From a checkpoint of a small transformer trained on Wikipedia: RMSNorm before each block, a variant of Muon for these matrices.
MLP neurons of a small language model. Each row is named by its layer, matrix (down: output weights) and neuron, and shows model dimensions 160-319. Each number is 500 + 50 x the weight over its row's rms, rounded and kept within 0 to 999. Numbers have three digits each. A neuron's up and down rows have the sign that makes its largest values positive.
A block is one neuron, or neurons of one layer that tend to fire together. After each block is what it responds to, as a language model described it from the Wikipedia text at the highest values.

L6.down271:522507467450533505505516430459452503496500456511446458528497474521471465569595523439401485489431424458633528504506488526480560506476460471520527498460527562501514548500402606549469453596535535499553601547483413461467513497462525550453539555513590542499498414502494449448573528463423598482375513466517483543564518516418526516423528526530440533381545491446527621422457471520509556420532544537521555553480529507505514538541514539521568445411489429440461547497487551509355416495501502
L6.down350:500384447530456494569573507483426595458477485487439521487492432510456549505454511442512528489518527479412552480526400550493448513443521474437392426389519568446541415464494416496458525464419451555404517572477538540486539550458546515492550401462492408367507471460437440454462529586385489543493508458505535500548541515463572493494431530505549523503509434495513562438510500474540496503491541588561523517453514461458431575521431508496518559505504507568405450457596451616497468524504505
Description: Word-internal pieces that continue a split word, strongest on "ong" in al-ong-side; also ent-ering/ent-ered, dep-ending, Par-is, ad-op-ted, pris-on.

L11.down115:476535482494475525475510400436486450499523498540510574565435528398458506494457588487456473572537481589561482469546480520450493521653464558528487424512575411480526474559618557538538502465521575611437455527420534546562458488512533579499460418409463533436405470517663454430561568487487591527485526533516426433517483398481544468491522489522518542511488534504542589553489556438493460442380585467459449487435546548497498520497503584510485486495534545501533507451551529548484535551467525
L11.down133:480649392476480411473492432470459448518609500447550463466564400558514584487508455435540490546509525517561493419553510611475467493539627516539586439496511461486507471484530543418501506512486379544527535497462565558436519447562451466468495420578564488419478574457527608406412530521508484517519472440455537485544493474556516467601522519442595549483523512442557511530483476488429481471536482472503575478461539497545451516523448506512508513498484500553541487572468440420447507497479391
L11.down301:423512404534422567437546587526427486528471499571471480477477609489519469578554552498450435505571568468532593596537634506451525516475527456502551448499478549577527523451492529536460523533501501475399477518581426511469558558522460492559437467489566495429478456467422549435591547480482555435494537488491430471476534447449445539562510433586471446541547490508479479559370434527502547515448486515500529435495470574525416407487497538509460519461491594417462491595556574526471450546459433
L11.down1185:468547433508435550513433496566486464486559541552520470538569452401445493400548482454564520520487530466479510546558567447488382504535516505476500422513487477523425500610554562497539454507490530417505478412492550424535534501535518481702365592501512557406485503442440569541464503500409511492508536576522450489528526381523510502517444499459553422455527555527495495544458530600487457490478539429428526464488586596479517551569503590469506560466516576501546498490512471600494527492481413
Description: Opening fragments of multi-token words, mostly min, reg, res, where the word continues, as in min-imize, reg-ister, res-cue.

L2.down5:463498480457546551443494450513499616487595484522535485491523373474502451423484445506662544464585491540461527516531526538489545488591540485409538508397513584456481529458593549457447480446535497489519527521435537525468477417498511580519530477484489500505499574548475476500457445524529490400414574573449502416558438456395443467525397473489377537455473503530454500508589528472530519548533521505510463483501475553458442525482597531545436413519511461449494497460483453500570483447522512
L2.down213:499566551525551573447480616532445548367557455473505461498511425542502490399520502514454517473487468539498466563478522591454576438488591532494500545490486555482545464431508569574408491516554513461547549588405557375565423456434511551518439413527504416514506623562500539558575459435503425476495498485448535521565543453426530499472506457452536599572538440482528508519540439515470523531497444445516464373483536539506499563497490481553578475443548495503495510506441467528444452517506574
L2.down306:517459567518518472395502473511482535488564560465462535521444487520529486506544446472396422443499511553577589478611496571531510520485547533503518511583510513535547510541389509554481496553497550402449520629472428457489471524523464555437503465551494512560555478453399454573478477480577460490426488504533405469427572504499530505506508578528603573477546547517513563506493478490432424515555536409482544492407478551455554460393500539444504524535485549464481508542544473433477463429463551
L2.down417:502611450428458469506523478456487464489498442548551558424403478516540449480518548548516465499555544580375519442529504526516545482621492450465510453476472563499541468459457487623516501480573565515537593439489494484547485489541560493475428495507494464506412540512524549579479500401526461516534591550442482468536586524518544494433516538484511434473531446490630419522460434542481440398543509464420484412491483470437438516541433536486427433531527597386477500526594472487493439554478573
L2.down749:434587469484410428422536432523439503434532485459515472375522569489583474530557512525521473496494477516480437496485507499512451541454495425484481531479512534476498552540491505558600465454565384515530527506474455440435348561473500514503539492463593529574550418430572479584499497520538492581539489454468546496460428476523463486532378433501489530528532601535538414456477491529463383446521494492544522554492452464443471500433464537527463520509501491440415439463453420525469496495520533
L2.down940:407516406473471458410514509513515615403514568499492446480473498568541499491509511594481519513569538436510393451508535565566566468528488494532499519583473515480502588590512492510472500507569429516489522591460488510585440539431506448494396552508497485503507599551514545548544527501551433488436559494628470518512542485488522478450514525405549634449484431476492438461490486574437519548555442467405414470460503487557476641439466584467519490469503535414604555530488469454488513514472521
L2.down1007:525548454460466586447475551446489496467484496533450473541370483493474579525547442559550469547470501450455532567419520586533605506458487506540475520441507491508447520490488418622445557505455477460575511484546481512489524435458484446448456448537523405475547443459530442511545550485513516515637534549491567517455568565394559440433517541439521538548543618609491489504561585540474483429512487520509512406496551480480523522492431503507577513530587449448496564508463523385557444460458525
L2.down1232:403550476439595505465450568600460527425589494451506373433508490579572458373466469392362480550546562532470579463469560469511597496541537506480553480573427515444488550422459527474423546517472418535487526497493485410562383510503507567531559531538584507525531489418396480494538494511475433499497519507521518532545392447398453538401443486509510526610504524563528483406554452594507451499554509510534459470519410490498484489386537525517505526502453484520490451560470597432474495449434443
Description: Short first or middle pieces of words split into subword tokens, especially mon/Mon, min and pri/Pri, as in Montreal, month, ammonia, prior.

L2.down175:497407576501486390520474476540511526530537461583518464455442658452437434449524438556474427461484454490471464455497498566481454473451527548514478431501472517414446499496494557486581493600552521487474557570421520511557419494526432400617443599496476552481416542483439425451413554481591531468530488461442506452549543484514499473433481654551494471495483563525518486480565531431439486499539419493530527537577519506521591491491508523568553494501493468467571509601498496509530435465524486
L2.down366:563481537478461460515530552535528536470478491433536547444469354504445530621478555452501508489529576560491512530514553527528529457456496448530507489531557495510494480556491548479455495524494434504549503410569541461465523535466477562380577508557556521529512484516472491514366520492527418410470524534525532552491549415432545476429496521470579546498558526534512519537434572456536495431405488513512529490454505463472445488559451512538465515533472474529497455477461491458557512602514487
L2.down516:479530474503506470519456435579510432541506489438572530463502516551429515495519509477427468507525540343428575423564512479563552538493466524420536614505457471498394519465471446495518493495454445457417476519454479531485455511502426506513455578517438479575570522468493536453478440510603486542554460498578516420480564511466464477562537537459487610494481555415469447467444477563496508540474480635464415574551475528520563526458467562488479574418506474499472527533435509481525470590528495
L2.down518:489411542551443520458551513545499448545500538584553565504482401587527491498416585480455555474486543494512523473547474515490568516561480440455433464496460530388466528460490443468476614383452475481483492553514457477513549536464612380520497536407523584514455517457536501547527445477494470518487507486602436469441466542477544445494536520449540485570442468457588494372546409558489480439510496520433537479531461536495466525526450502536514549464572484571472478536473536482458504362579445
L2.down524:532533494466485375563525513472437507468541501480479518535464460554494489576598503508458565612457524459465480497474452556494534497485466412492554530508405461479534473563487542497492554484549488422461501491585525501473498467529495400488545491482622508498512536433456428432545562540476624500470435486451501526524555501395458495541447525518523436462401461537430523547507536470474464491438524493542465455583398453470504492484529433428496500518534507579507516632524472529496473538452533
L2.down918:467501501492473541535493475480474432555429590485524475486528521485633487568504548437421427504434530540427442457511575480421334559439464513567505467406412480555459445517418476545518422459481439531496520470514489511467442522490475487513633435483408593543536528454476473517488418518470542453560470493421526453504578512383520421496424473582493489432514561495497545412584468437524435582448459476524408523447451437538590588440548485511561566539354492506511549530552500342564481521552558
L2.down965:503534463559456518538421404493501520525468525524560476525532447399514491490454557367630530586515467434458481506422503621467526515491526420482572475582509417477515387491577510504512542522517588512553549566514524480522581426475483435544442440513529528576515516541520504518479462461493589564552415438540536502482533501536594472411513494443545533477498472533599526457468471533509430452382578530576463493516488526510451525460493407521550573526506468545528449524538518472509509522565525
L2.down1055:541448645525480521392443399445510565530514602493545467555523485493411610509560478482465532543566497390488483505500533435412468472522438510562586497528426491510601425431559509550517494459445477451540417465496449487420489392458475495585585483498563467458490537431562479545483468511479501451541483493482489581468531511469534529562477547528516525550516411517482682497585624506615546527466455545565539423428561493510469492509504508497455476510485528561513588460482590451477540425543504
Description: Final or middle pieces that complete a word begun by the previous token, strongest on the ing of sentence-opening Following, also Buen-os, Wal-k-er, U-K, Sen-ate.

L6.down526:533483477535517524490490548478491448515557476425550488525570409453480564515506412460533534571480454514486496523537539518501550547620571495452530487441548519527493434381482420548519446462511537555516416579440492623473486482481557540521435487515468445478491548530444567574585491413431504433555464520515517495480522561537561543522458491458383465475486587470451482459425530531580561602483446465457501491531468545498476494522559468500436595504408443483439501490531516497515554450587469
L6.down909:565415498536461457509530465497442526498463520596494502569560468471548513531611511507494567482460502536522494540505522475511510527487480473613442495476358537504601501450485450580459511474514520429518485500473562578499486480553502487511455491456532453555497578479463500619473586389554531409421585440488428464537510478424424563523435583429468498507502537602425525509444519512469505481420535527427482516430515627442644501583535637527479505532477553447414561508489456544525500484508443
Description: Opening word pieces shared by several different words, especially min (mining, minister, minimize, mind), plus reg, stat, ind, Cong.